config = dict(
    num_attention_heads=2,
    init='normal',
    decay_fraction=1.0,
    max_seq_len=128,
    train_tokens=218400000,
)
MLP neurons of a small language model. Each row is named by its layer, matrix (gate and up: input weights) and neuron, and shows model dimensions 96-191. Each number is 128 + 32 x the weight over its row's rms, rounded and kept within 0 to 255. A neuron's up and down rows have the sign that makes its largest values positive.
Before each neuron's rows, "fires after" lists the tokens most often just before its 100 highest values on Wikipedia text that the model never trained on.

fires after: "D", "O", "Gr", "P", "v", "B"
L2.gate206 [130 151 111  96 108  93 137 188 114 146  80 143  69 124 142 175  85 138 133 116 168 149 108 138 133 145  80 104 152 108 135 176 150 172 183  67 159 165 155 108 117 119 123 165 160  88 155 106 131  98 143 137 140 114 101 109  96 159  95 157 150  84 134  91  56 123 171 116 131 176 115  58  81 161 161 143 157 128 139 128 225  91 144 180 125 161 168 145 179 163 196 150 167 164 112 119]
L2.up206 [135 117 133 125 147  88 148 157 139 140  93 133 159 140 159 131  87  99 149 134 129 185 127 146  96 101  91  69 139 135 114  92 129 107 159 127 105 126 125 139 166 111 172 143 104  38 199 110  97 163 128 170 162 127 152  96 118  87 115 164 139 137 135 113  80 132 136 175 179 201 122  95  94 154 143  94 159 184 169 147 183 204 115 150 158 189 180 199 161 131 172 124 173  68 111 142]

fires after: "U", "Car", "ah", "I", "Kar"
L5.gate137 [120 176 153  56 124  81 110 123 136 159 125 143  95  98 115  88 151 143 167 155  73 116 159  92 133 152 121 137  81  96 173 137 119  61 134 190 152 149 109 104  67 119 153 129 117 119 154 114  76 206 203 119 176 137 157 148 153 122 141 140 110  84 140 123  91 128 193  96 176  92 129 111 129 141 106  98 162 121 119 100 143 147  95 198 163  85 179 118  65 131 107 186 129  92 162 183]
L5.up137 [127 143 136 138 104 124 113 118  98  78 115 165 135  92 165 100 176  81 145  98 102  89 162 115 173  90 112  86 123  68 111 116 144 140 104 110 104 141 122 148  74 155 150 123  82 144  71  87 179 125 140 153  74  98 110 114 113 113 135  98 109 186 133 126 102 112 180  87 119 112 171 147 135 100 112 159 156 159 130 207 143 102 153 116 128 191 136 117  98 112  85 116 174 140  92 109]

fires after: "| ", "G", "fin", "|---|---|---|---", "He "
L9.gate61 [196 126 157 165  73 138  99 150 144 137 115 135 109 122 134 128 140 170 128  96 185  90 219 128  97  60  56 149 143 122 129 142 137 145 166 140 143  86 118 117 134 174 131 187  86 141 126 155 152 136  61  94 136 118 132 185  95  63 159  91 143 146 155 100 116 158 193 179  81 188  94 110 145 136 170 168 158 111 154 118  91 103 141 128 158 112 166 118 147 183 160 131 125 147 129  64]
L9.up61 [164 140 153 110 142 139 161  64 155 129 141 142 144 138  91  87 145  88 172 154 143 141 127  99  96 163 185 176 106 128 165  92 177 169 108 118 143  90 133 147  68 104 140  88 153 106 108 131 125 130 145 197 149 131  95 118  69 130 112  84 139 106 117  77 166 122 178 136 103  74  81 113 141 101  69 116  59 113  80 127 134 121 154  90 141 143 142  81 131 123 129 153 154 139 170 144]

fires after: "- ", "T", "qu", "is ", "O"
L6.gate153 [177 133 121 154 137 150 118 173 156 174 142  88 140  73  80 117 154 125 103  92 117 141 126 130 187 155 155 146 103 196 166 126 117  70 196 181  80  33 125 120 112 129 116 223 117 129 171 131 132  96 113 146 113 160 152 169 141 149 124 124 101 120 106 103 114 108 164 128 130 117 127 155 192  95  99 159 109 143  84 148 139 126  76  96 170 157 117  82 134 151  81 128 112 167 132  53]
L6.up153 [102 125 118 116  90 153 140 162 149 150 119 148 109 112  63 110 185  86 104 126 130 156 128 179 154 132 155 112 151 115 125 128 155 124 100  28 108 157 152 123  72  91 107 142 171 141  93 133 123 102 128 146 183  89 158  97  94 157 134 104 124 140 187 156 111 145  21 161 162 172 154 116 152  88  87 125 137  90 119 172 146 103  99  94 182 173 108 152 143 127 158 152 109 137 116 181]

fires after: " ", "| ", ",", "- ", "has "
L8.gate82 [114 132 157 172 133 132 138  68  98 124 143 154 122 101  42 122 108 119 125  69  71 198 101 139 160 147 148 152 124  89 210 195 116 136 117 177 120 145 121 111 149 123 154 106 108  91 164 147 166 157  87 148 158 170 106 196 133 143 103  99 108  93 149 117 110  89 124  98 109 140 158 140 111 170 124 136 147 132 105 121  74 111 115 179 160 145 160 189 122 154 123 140 119 157 161 148]
L8.up82 [130 174 107 125  82 105 161 162  87 119 144 129  82 117 130 116  91  89 163 167 158 106 130 104 116 130 148 169  87 122 171 140  71 158 139  65 116 144  70  94 138 150 145 141 144 136  76 141  92 117  90  81 153 135 128 140 130 132 126 141 142 109 105 147 133 136 156 132 177 173 128 137 153 108 141 105 156 146 131 118 121  54 159 131 123 117 174  96 159 127  91 110 121 103 129 222]

fires after: "- ", "R", "Spec", "M", "P"
L5.gate1 [115  94 182  70 214 164 103 149  79  70 130 126 132 130 148 130 181  73  97 119 155 100  73 131  49 101 137 107 100 130 140 112 110 183 187 134  74 176 149 115  82 175 137 147 145  93 121 111 112 143 122  84 146 182  72 192  83 160 146 140 122 125  97 153  99  36 204 127 152 158 116 101 115 100 155 155  81 108 148 148 129 110 141 151 102 156 143 143 134  80 125 173  83 185 109 163]
L5.up1 [151 142 120 148 101 136 124 154 150 150  96 124 127  81 128 137 145 152 150 124  87  95 149 152 116 164 140  61 121 144 126 141 180 120 103 108 133  98 142 122 102 106 216 166  90 113 173 139 166 158 133 170 155 148 180 116 115 158 127 165 117 119 127  44 134 130 150 117 107 100 118 123 121 129 106 148  59  94  87 105  88 128 128  80 149  85 189 146 158 118 104 149 147 146 103 108]

fires after: "P", "Z", "p", "O", "ed", "am"
L5.gate210 [109 129 101 144 109 139 161 167 111  93 172 121 142 147  87  81 132 140 106 169 123 144 120 146 146 126 123  68 170  98 193 153 140 129 149 139 175 106 147  99 106 130 145 169 113  88 135 126 152 124 171  54 100 115 155  80 137  73  96  97  74 162 167 123  90 166 135 182 209 112 149 172 103 131 156 132 103 188 156 134 170  87 178 107 152 147 185 122 147 121 147 134 140 122  47 165]
L5.up210 [ 66  82 160 100 175 138 142 102 182 153 159 116 111 139 108  91  97 116 160 143 160 107 125 107 130 156 176 140  68 114 154 150 144 150  95 102 142 113  95  75 112 141 127  96 119  97 185 134  74 166 151 134 170  89 199 153 119 171 112 141 152 148  66 124 128 146 139 134 124 147 140 154 132 128 118 146  82 133 126 188 136 152 145 223 172 181 168 115 113 119 155 162 117 131 119 216]

fires after: "\n\n", "\n", "y ", "ister "
L9.gate23 [121 144 134 119 124 106 144  67  53  79 119 157 182 152 104  92  98 114  86 112  95 140 166 108 113 109 115 138 138 112 135 165 192 113 141 108 163 109 110  95 157 103 140 107 138 124 196 125  87 183 111 164 106 167  84 158 151 153 210 170 159 153 152 159  93 111  97 101 179 118 103 128 102  83 151 140 152 125 161 105  87 110 186 168 120 116 148 153 163  60  85 153 148 137 161 169]
L9.up23 [ 83 166 133  78 140 150 147 135 124  94  93 110 103 103 102 147  60 118 157  87 125 135 138 148 141 131 105 125 155  99  72 171  82 166  85  97 150  50 142 111 176 151 143 140 156 146 186 143  97  69 117 152 123 156 133 149 149 142 179 198 148 163 134 119  99 113 121 110 160 119 157 179 157 164 118 127 129 111 187 120 108  92 125 136 161 109 155 164  82 110  56 126 165 171 172  93]

fires after: ". ", ", ", "the ", "y", "University "
L10.gate349 [119  85 117 149 125 125  80  81 108 113 110 104 108 144  95 170 157 146 103 133  50  95 119 111 126 139 154  93 160 113 149 165 114 127 141 133 148 189 144 107 137 121 107 158  96 119  87 128 105 155  59 136 159 135 147 129 153  65  84 129 108 108  79 109 130 125 100 140 110 202 123 166  77 161  70 136 146  91 151 136 117 145 140 171 122 118 118 136 154 123 190 147 226 116 135 114]
L10.up349 [107 136 156 112  96 138 142 144 121 139 163 107 113  92 178  78 131 145 105 100 133  97 164  83 121  95 169 148 104 156 128 175 127 174  78 120 136 159 130 111 104  80 173 164 161 167  85  57 145  75 144 154 150  92 159 110 131 127  23 136 130 192 150  92 144 146 130 153 149 129  92  57 114 126 123 119 117 112  87  47 106  73 155 119 146 112 149 146 155 175 163 151 143 179 176  97]

fires after: "f", "en", "Sp", "com", "Don", "Mar"
L8.gate296 [100 123 161 171  73  92 153  98 117 162 101 147 106 152 141 192 185 160 103 135 133 129 138 136 185 134 173 140 147  99 167 116 122 109 140  58 111 210 169 128 140 142 183 145 169  67 122  92  98 137  87 120 102 166 182 162 142 150 154 137 121 187  98  89 114 193 124  44 108 120  74  74 170  59 152  90 142 140 118 124 161  88 115 174 116 100 169 141 103 140 137 161 153 158 204 125]
L8.up296 [120 150 126 158 120 136 142 127 159  89 150  90 131 158 195 149 118 130 125 164 132  91 138 140 126 204 113 135 113 137 132 118 113 141  62 123  49  76 111  87 133 124 122 135 193 111 161 132  53 105 191 140  68 166 130 119 142 143 131 151 161 109 171  90  75 103 163  82 120 161 140 159 113 123 112  43 106 130 118 151 161 105  93 159 145  93 104  75 113 123 127 129 187 171 144 129]

fires after: "comp", "Ma", "B", "V", "ab", "om"
L5.gate221 [201 165 117  74 199 179 106 128 118 155 134  46 206  85 174 130 185 102 140 147 151 137  81 106  82  53  79 109 130 144 175  69  73  93 132 103 133 154 143 121 126  92  83 159 113 153 123 121 164 166  85 135 127 153 166 109  76 140 101  74 124 124 178  78 112 150 110 183 115  90 155 142 122 123 121 156 135 167 130 140  63 102  94 149 102 123 162 120 154 114 133 142 102 198 135 155]
L5.up221 [144  87 122  86  76 133 125  79 168 142 139 124  72 159 157  87 136 175 147 106 144 140 112 101 136 106 102 189  87 148 182 120  64 139 154  56 165 165 130 178 118 155 154  83 130 157 127 128 152 188  91 126 126  32 155  96 158 109 135 123 114 116 163 130 134 163 101 203 156 163 184 137 124 162 115 142 164 148 129 123 107 145 102  40 125 167 120 161  92 123 162 152 138  88 102 146]

fires after: "s", "R", "n", "acc", "ow", "inc"
L5.gate18 [ 70 117 131 165 216 133  97 115 108  67  66 155 123 128 191  60 123 123 142 155 118 145 138 107 105 143 113 153 126 125 146 130 134 140  90 175 138 118 176 102 101 124 139  87 121  91 129 142 121 144 126  97 114 144 117 147 122  65 140  72  89  80 134 169 129  73 111 108 135 147 162 151 111 149 117 102 106  81 114 174 129 103 134  77  63  87 119 141 141 147 122 136  86 139 191  79]
L5.up18 [115 127 104 174  81  73 105 142 180 175 131 162 145 130 127 172  98 129 104 119 155 125 108 146 198 135 100 158 159  83 146 131 181 145 190 166 131  81 168  96  95 146  93 162 151 142 152 153 126 121 157 130  91 132 131 103 118 117 141 119  99 205 230 135 143 114 138 120 133 104 116 121 129 102 156 114 179 114 111 174 147  57  97 148 180 168 133  90 159 157  89 117 140 125  96 102]

fires after: "G", "H", "Lab", "C", "orn", "V"
L2.gate352 [153 159 120 127 173  91  79 112 153 129 129 155 143 135 164 117 143 202 176 151 100 117 126 136 140 138 170 123 167 125  99 141 104 123 125 158 151 149 112  94 176 141 149 175 107 119 100 156 131 216 135 157 191 110 192 168 149 177 103 107 149  88  86 162 167 139  95 131 144 148 112  63 237 110 163  80  85 123 150  80 115 124 160 135 151 110 107 159  88 157 170 183 108 117 122 115]
L2.up352 [146 193 147 107 159 132 107  92  91 242 170 112 114 158 150 125 170 155 174 103 158 164  79 120 184 109 138 180 166 216 115 115 137 158 126 142 144 142  96  61 151 143  97  99  82 140 125 158 143 101 129 138 153 127 144 163 128 119  93 101  91 128  93  69 224 119 152 131 137 112 172 123 161 160 127 118  88 147 172 115  82 143 112 153 110 119 156 149  97 151 178 138 154 101 191 150]

fires after: ",", " ", "and ", "D", ", ", "the "
L9.gate53 [102 100 139 159 181 100 119 166  80 128 107 106 131  85 118 114 131 106 122 117  97 134 133 124  84 127 152  92  81 108 173 113  83 137 132 147 113 142 128 142  77 148 129 167 159 123 140 102 141 146 113 153  86 143 151  85 152 101 115 146  78  84 111 134  80 147  60 115  97 131 102 174 125 139 118 138 126 110 127 112  68 104 113 183 149 129 147 105 122 165 150 154 125  93  89 120]
L9.up53 [112 120 107 113 139 145 154 165  78 119 170 155 129 142 180 155 129  86 150 128 107  97 182  86 126  80 131  92 173 138  99  69 149  89 112 143  78 183 137  88 162 165  96 129 157 136 202 174  88 155 147 150 121 181 110 127 145 112 116 110 106 153 104  48  97  91  92 124 161 114  42 115 102 186  41 138 150 116  88  98  94 118 150 122 118 160  95 137 181 143 128 113 124 130 113 150]

fires after: "S", "Res", "TC", "s", "inc", "res"
L2.gate141 [122 112 115 151 163 155 197  87 134 179 160 150 111 169 133 159 116 135 169  50  99 151  80  81 155 130  91 143 154  76 119 154 103 178 140 140 150 143 130 112 144 149 127 160 163 140 134 127 100 169 155 158 176 115 136 102 134 104 104 133 139 146 132 163  75  95  75 107 116 121 173 155 141 123 172 124 146 148 124 157  94 117  99 113 119  85  93 172 136 123 125 129  69 105  85 144]
L2.up141 [107 118  75 181 180 136 160 115 141 160 204 135 142  93 122 104  88  93 157  90  98  95 120 129 142 152 172 166 191  72 152 129  87 137 153 132 183  69 122  60 161 145 106 169  99 131 148 110  87 203 179 161 117 122 161 134 101 153 120 128 101 161 141 166 150  85 108  97 133 151 146 161 149 134 150  94 143 151 107 104 137 148 110 115 135 107 109 169 105 104  95 101 108  45 115 163]

fires after: "M", "F", "C", "f", "G", "D"
L5.gate89 [155 169 105 115 172 163 129 126 123  94 136 107 111 114  98 165 165 108 117 163 123  60  82 142  89 136 145 112 116 120 139 146  90 146 178 151 112 108  91 111 162  89 140 163 114 120 114 121 185  85  91 148 125 141 117 153 134  76 141 151 107 158 125  85  63 164 115 153 131 138 154 113 138  61 120 102 161 156 122 120 174 184  62 130 142 186 124 106 196 129 122 158 158 165 128 117]
L5.up89 [ 53 134 122 135  76 134 109 119 154 174 138  98 102 178 135 127 167 157 160 112  96 172 122 190 140 116 149 128 133 123 130 176 116 111  95 109  63 166 123 123 200 121  80 156 183 124 114  88 154 127  99 159 107  99 105 159 147 175  88 174 154 111 147 149  92 114 131 172 140 205 120 147 131 143 144 129 182 124 198 111 123  93 174 145  43 153 117 151 105 188 140 113  76 102  99 139]

fires after: "U", "I", "ou", "sy", "ah", "bu"
L2.gate33 [118 168 119 107  50  95 138 132 138 123 107 113 220 150 147 200 150  90 138 147 140 152 157  85 115 108 118 113 169 117 161 169 164 146 107 123 115 102 121 139 128 183 128  94 146 104 144 127 145 136  99 105 121 102 194 144 150 165 137 168  93 145 146 175  80  76 140 162 168  85 180 100 156 159 113 159 133 162 148  82 133 168 114 110 173 128 150 152 103 151  93 112 161 149 128 192]
L2.up33 [116 190 120 148  71 114  98 163 144 145  90 136 199 128 134 151 180  79 120 132 112 191  97  93 116  89 109 151 190 111 123  97 175 131 107 151 109  95 150 168 102 159 178  92  89 115 144 109 189 170  86 136 169 110 136 124 134 151 128 133  95 100 145 161 121  95 134 204 199  75 117 172 130 109 137 110 152 122 121 169 133 118 115 204 127 139 129 154 133 139  72 169 161 111 154 173]

fires after: "| ", "one ", "(", "^{"
L10.gate227 [131 110 156 109  92  92 172 107  57 113 102 133 102 124  69 139 120 150 165 131 208 136 145  97 116  92 154 172 150 162 106 112 177 173  83 114 116 135 145 137 125 146 138 124 161 147 137 150  84 142  73 144 156 111 181  98  51  91 145  95 151  89  93 134 101 134 142  76 104 124  88  93 138 156  92 130 175 139  62 128 149  88 147 141 154 144 107 125 156 109 124 145 135 180 112  65]
L10.up227 [ 84  96 109 167 101 143 176 111 100 123 150 169  99 154 162 129  69 158 118 136 135  88 165 126 156 136 112 137 143  86 134 108 117 137 153 132  66  91  66 129 130 205 116  40 147 161 152  15  99 169 119 107 120 190 124 124  99 134 122 125 139 161 139 137 154 107 149 128 112 181 138  88 138 122 120 101 114  98  86 123  89  91 130 108  70 107 122 143 108 102 160  46 165 100 156 144]

fires after: "| "
L6.gate44 [127 154 110 140 146  89 105  78 124 119  73 120 124  31  85  94 112 108 138 104 125 136 208 140  73  81 129 119 105 182 162 112 127 148 139 196 107 138 165 166 114 157 124 137 149  92 142 127 126 109 120 119 137 118 117 147 106  80  93  90 135  91 135  96  91 124 155 130 150 128 127 122 116 127 130 161 205 177 130  40 107 107 151  78 123  53 132 120 152 179 142 137  69 146 115 133]
L6.up44 [144 179 116  82 118 136  43 109 118 187 120 141  96 121  95  94 133  92 137 115 166 123 122 134 103  98 153 127 110  93 130 137  70 162 108 133  99  86  98 147 135 174 104 148 170 129  97 136 132 146 133 101 171 104 181  94  88 137 109 161 112  76 140 120 149  62 150 106 131 124 167 110 146 159 156 112 158 135 136  77 138 168 133  59 129 105 159 129 142 139 122  45 143 101 110  94]

fires after: "| ", "; ", "- ", "0 ", "omin"
L8.gate41 [141 128 106 130 146 161 127 110  99 178 159 134 136 113 108 187 175 133 147 138 184  56  91 132 127 176 139 174 126 177  90 132 215  98  89 159 164 143 149 116 131 163 128 137  98 176 116 149  90 121  95 197 131  86 117 177 130 107  81 130 138 154  98 115 133  42 123 159 132  73 141 118 159  47 122 144 150  97 112 134 105 146  73 126  93 145 159  92 188  98 159 145 151 154 135 111]
L8.up41 [139 133 181 119 170 140 117 130 114 142  96 124 130 173 126 137 161 189 108  84 136 129 191 120 170  75 150 145 158 139 200 124 103 115 160 103 124 197 122 141  82 125 145 129 126 110 137 183  58  97 123 177 126 103 142 138 117 132 151 120 104  85 113  57 161 104 165 128 165 104 113 121 166 111 157 192 117 102 128  84 115 135 114 180  98  82 138  69 111 135  92 136 126 234 120  58]

fires after: "the ", "late ", "early ", "198", "ten", ", "
L10.gate284 [126 128 143 183 180 113 147 122 131  94 154 109 123  89 151 126  98 104 140 169 139 113 168 135   0 153 146 117 114 201 153 188 117  71  73 107 161 152 126 162 158 175 115 118 165 140 153 167 116 153  89 136  67 127 129  92 107 111 125 140 102 134 177 192  60 121 128 182 157 134 170 107 166 219 145 134 153  86  80 109 185 147 146 123 155 111 107 148 102  81 113 106 135 138 161 108]
L10.up284 [179  99 129 114 151  79 109  97 167  92 157 106 123  77 135 113 117 182 122 172 144 101 191  93 125 127  67 149 149 170 129  93 132 111  97 101 158 150 162  75  85 151 127  99 103 112 115 117 182 121 140  91 144 151  82 128 158 168 136  94 101  86 131 149 170 116 126  81 138 204  88  97  87 110 115 129 144 127 143 140  81 154 121 141 150 146 101 154 129 176 149 117  40 151 101 110]

fires after: "w", "d", "W", "\n", "sh"
L2.gate329 [120 157 164  83 144 128 123 121 137 144 112 192 188 126 169 143 136 126  69  99  66 107 118  93 111  73 119 147 174 164 117 115 138 156  95 162  84 116 155 103 143 145 100 146  70 160 146 163 158 108 139 132 112 178 106 138 151  68 134 120 126 154 165 166 168 140 105 135 135 133 129 127  69 159 106 108 101 147  95 135 201 114 189  88 120 167 103 124 151 130 164 168 128  82 163 227]
L2.up329 [104 222 138 130 153 132 170  92  83 184 109 166 139 188 143  99  72 141 129 124 137 102 128 133 107 134 112 123  95 119 147 126  56 121 116 205 113  88 155 106  93 128 123 145  78 145 128 133 112 143 126 116 192 111 126 156 115  61 123  87 140 151 154 149 177 165 110 100 124  94 104 122 132 182  89 133 114  96  99 103 152 160 123 110 110 168 163 158 147  89 124 193 162 128 118 128]

fires after: "\n\n", "Ch", "\n", "l", "L", "N"
L6.gate137 [165 150 182 116 179 112 173 129 135 137 138 141 103 175 173 114 101 127 100 132 107  93 132 204 146  88 125 151 126 152 142 157 187  59  88 155 154 121 136 172  84 167 165 106 112 111 119 127 117 100 133 127 144 169 117 104  70 163  90  92  94 155 115 114 125 202 138 148 137 171 143 121 134 141 156 138 114 132 104 110 241  92  96 148  94  67 131 138 201 146 160 197 113 122 154 107]
L6.up137 [140 123 154 155 150 113 108 102 119  72 109 179 152 124 125 135 155 143 128 151 133 116 147 128 167 188 163 165 167 150 117 112 146 138 132  79 160 116  49 129 146  52 176 147  68 157  79 141 103 154 110 140 154 193 114 115 192  49 102 169 117 120 183 158 116 114 147 157 101 149 168  79  73 110 196 127 130 135 139 133 116 133  73 119  88 124 133 195 105 154 175 108 134 123 150 113]

fires after: "W", "the ", "w", "n", "fi", "Med"
L6.gate343 [132 145 126 144 120 147 118 123 148 125  91 109 114 154 175 136 207 117 145 132 143 201  78 159  98  88 175 111 152 198 214 172 104  99 156 102 159 116  81  72 157 107 105 144  87 155 126 133 183  76 138 132 151 161 107 113 113 114 126  81 124 103 168 102 136 179  98 121 134  77 135 128 104  74 205 114 100 162 106 186 127 100 167 216 135 136 139 133 163  53 123 145 104 118 185 153]
L6.up343 [ 74  79 141  85  82 125 122 108  70  84 138 121 126 128 122  99 136  70  76 149  90  66 129 137 103 150 173  42 105 148 168 112 186 148 135 215 129 125 122 114 145 158  91 125 124 130 136 138 149 110 111  85  84 132 137  64 128 125 146 110  67  92  97 128 109 130  76 165 186 156 211 142 240 131 135  67  76 129 164 149 154 115 102 166 115 159 108 109 129 114 122 114 136 141 124  83]

fires after: "| ", "T", "Can", "- ", "inc", "N"
L8.gate253 [ 71 104  74 164  78  82 122 167 110 130 138 105 127 104 124 143 147 165 113  65 215 140 112 130 138 180 139 129 134 113 134 123 156 105 143 154 130 138 143 134 112 170 172 160 116  90  98 175 100 128 128 106 130 123 130  90 132 101  79 117 112  75 127  94 146 102 197  84 202 135 160 142 135  84 142 200 150  94 112 150 122 111  84 139 169 131 157 103 168  81 108 142  74 118 157 108]
L8.up253 [158 182 142 129 121 126 153 127 177 152 114 165  98 113  66 162 121 138 123 120 189 100 114 147 131 128 108 155 133  65 115  94 153 111 139 139 129 192  58 103 155  64 130 131 155  72  88 161 165 182  95 171  74 138 171 111 133  99 101  86  93 101 133 153 110 132 124 152 137 138 150 166 104 129 143 178 184  93  78 189 137 158 127  95 119 181 131  94 120 109 126 139  69 126  86  78]

fires after: "qu", "T", "w", "sk", "av"
L9.gate309 [140 107  80 157  88 160 193 124 130  68 122 146 138 115 101 128 193  84 151 155 167 151 190 108 176 142 165 182 161 154 195 136 136 117 193 102 149 135 107  84  89 110 181 126 122 116  98 171 174 172  99 174  56 132 130 134 137 138 130  69 129  92  63 131 134 127 132 103 172 140 148 112 125 155 121 120 112 148  94 188 168 126  90  93 135 111 160 189  45  85  92 100 171  86 145 136]
L9.up309 [ 94  44  85 108 119 103 122 136  85 154  96 126 119 130  47  76 106 112 128 162  91  62  87 106 145  74  43 158 130  87 182 112  73 138  66 133 139 151 187 188 119 112 127 162 130 203  91 127 159 150 114 145 112 143 117 164 157 144 185 168 118 151  86  93 154 119  79  90 122 128  80 113 135 107  94 179 121 116 138 129 149  90 150 164 115 149 109 154 156 151 135 120  58 185 166 121]

fires after: "| ", "\n\n", "T", "d", "H"
L2.gate73 [149 165 141 172 124 103 152  98 131 118  76 204 132 125  94 170 129  92  92 118 134 157 206 145 102 102 119 149 154 163 112 112 135 113 153  92 113 132 123 127 150 101 125 123 144 169 142 214 123 101 104 156 160  99 141 126 117 130 105 104 125 147 103 124 140 120 166 146 108  68 144 108  29 134 141 119  40 101 144  82 121  84 129 165 112 131 156 113 136 175 138 136 109 143 120  76]
L2.up73 [199 159 130 126 107 108  97 135 154 150 105 154 120 131 107 201 104  84 102 149 145 152  89 161 140 152 136 127 127 143 129 130 169 158 121 124 201 140 154 182 150 149 169 142 122 215 155 146 140 130 151  75 143  96 136 156 100 128 143 103 151 137 156  94 106  81 203 133 173 117  97 102 157 127 147 180 114 184 115  83 104  97 134 124 161 128 170  96 165 150 125 154 162 134 111  70]

fires after: "F", "d", "D", "ag", "Ma", "v"
L2.gate159 [178 144 141 191 120 125  92  95 177 184 121  92 124 154 127 126 140 179 141 136 158 139 111 123 119 175 105 166 132 117 175 116 115 105 140  97 188 135  88 126 133 128  52 160 118  65  91  78 133 147 131 140 164  98 153 189 119  57 132 188 153 124 121 112 128 116 162 182 135 129 183  91  91 163 111 194 131 147 135 144 151 116 113 136 112 226 132 130 156 122 172 111 159 125 136 130]
L2.up159 [143 114 138 168  91 141  90 138 132 152 102  78 120 142 132 167 108 154 148 146 101 127 149 137 166 159  82 108 102 101 101  90 188  87 103  79 112 135 107 119 100 104 157 162 130 136  97 134 119 157 146 121 101 108 162 158 115 112  84 179  54 117  71 147  90 101 160 166 149 144  49  98 129 138 139 121 144 102 192 133 147 143 162  98 104 157 121 154  78 149 174  51  89 139  59 133]

fires after: "At", "Mar", "ne", "ap", "f", "D"
L2.gate381 [ 87 129 103  88  85 119  84 158 177 127 105  96 160 156 155 100  98 115  61  85 154  92 106 126 150 169 186 126 127  61 131 116 138 134 122 108 125 110 144 119 130 109 161 122 143  49 103 149  99 133 123 117  99 127 127 140 128 104 160  81 149 174 119  74 120 150 159 159 141 145 119 146 125 111 167 141 146 176 117 128 180 184  74 157 104 160 104 165 151 164 132 164 144  45  88 157]
L2.up381 [ 84 109 124 150 146 131 100 173 120 109 141 146 164 195 152 100  99  98  64  60 125 122 114 157 115 148 125  90  86 134  94 138 111  95 149 126 111 136 124 128 135 131 142 165 133 131  81 108 136 173 144 148  56 131 173  64 180 110 142  40 118 187 159 132 171 165 102 136 145 160  96  97 136 154 166  69 198 104 139 101 151 118 144  89  77 151 113 149 148 154  55 127 115 136 102 156]

fires after: "ig", "G", "g", "R", "ag", "Se"
L6.gate62 [ 99 125 104  70 113 105 137 123 143 109 150 144 141 222 168 107 159 172 150 131 151 166 124 184 122  81 105  81 116 100 162 165 156 130 141 116 182 174 145 103 149 128 125 101  96  88 159 182 136 136 175 139 109 124  92 128 136 119  98  84 128 150 192 199 131 124 138 135 129 197 119 139 127  88 120 132 115 169 112 110 140 114 126 119 105 135  97 164 142 152 201 104 134 153 120  75]
L6.up62 [154 135 150 158 166 110 100  85  43 122 104 169 158  88 151 117 159 199 121  93 169 140 153 103 140 108 106  61  96 161 132 159 167 164 152 159 123  79 157 141 155  74 176 100 105 115 108 115 110 170 153 113  83 141 134 180 138 103 146 147  88 110 125 165 116 122 133 120  71  57 120 135 108 124 179 169 138 121 117 113  75 102 135 123 151 117 121 124  76 129 147 152 133 144  89 126]

fires after: "V", "B", "C", "Rev", "v", "re"
L2.gate0 [158 120 126  65 189 170 143  88 117 143 127 122 206 129 159 117 131 116 136 144 184 189 194 128 155 119  68 116 107 121  80 104  82 157 126  95 104 163  91  82 131  93  97  68  80 127 146 113  85 144 148  70 132 122 196 156 115 122  87 115  98 141 105  81 102 139 111  98 147 156  91 130 135  76 186 123 114 176 149 139 164 154 154 153  87 110  96 135 156 126 100  91 106 116 141 126]
L2.up0 [139 145 119 115 111 180 127 106  93 108 150 130  95 219 196 147 139 164  46 168 123 170 143 112 126 145  91 113 112 177  47 173 140 169 135  54 158 115  92  85 128 126 113 132 106 159 158 140 129 136  93 100 178 103 152 185 133 139 105  63 149 187 146  60 161 158  99 185 120 123 123  72 119 108 155 144  86 179 156 107 153 176 150 138 105  71 114  80 170 122 140 142 121 105  67 143]

fires after: "\n\n"
L2.gate313 [112 142 124 142 157 137 188 160 125  95 116 154 125 133 154 141  54 109  39 104 119 109 128 180 118 103 124 114 101 178 131 123 184 120  99 132 100 145 112 114 106 139 172 167 131 132 132 161 115 104 133 125 160 143 167 166 139 109 135 147  95 149 200  89 143 140 162 135 155 172 134  82  77 129 129  97  91  49 124 156 129 103 140 167 174 136 114 126 156  95 157 134 174 130 109 204]
L2.up313 [142 160 161 120 159 128 174 169  91 197  58  89 130 185 112 154  75  89 114 146 127 184 116 113 154 109 100  68 123 136  82  96 165 134 151 154 128 138 104 122 146 101 103 117  88 103 101 173 106  64 169 181 161 136 102 131 144 114 112 157  84  97 156 192  75 113 147 101 162  89 103 109 103  94 140  94 142 110 132 131 158  62 138 166 156 129 153 150 131  91 137 138 162 155 124 185]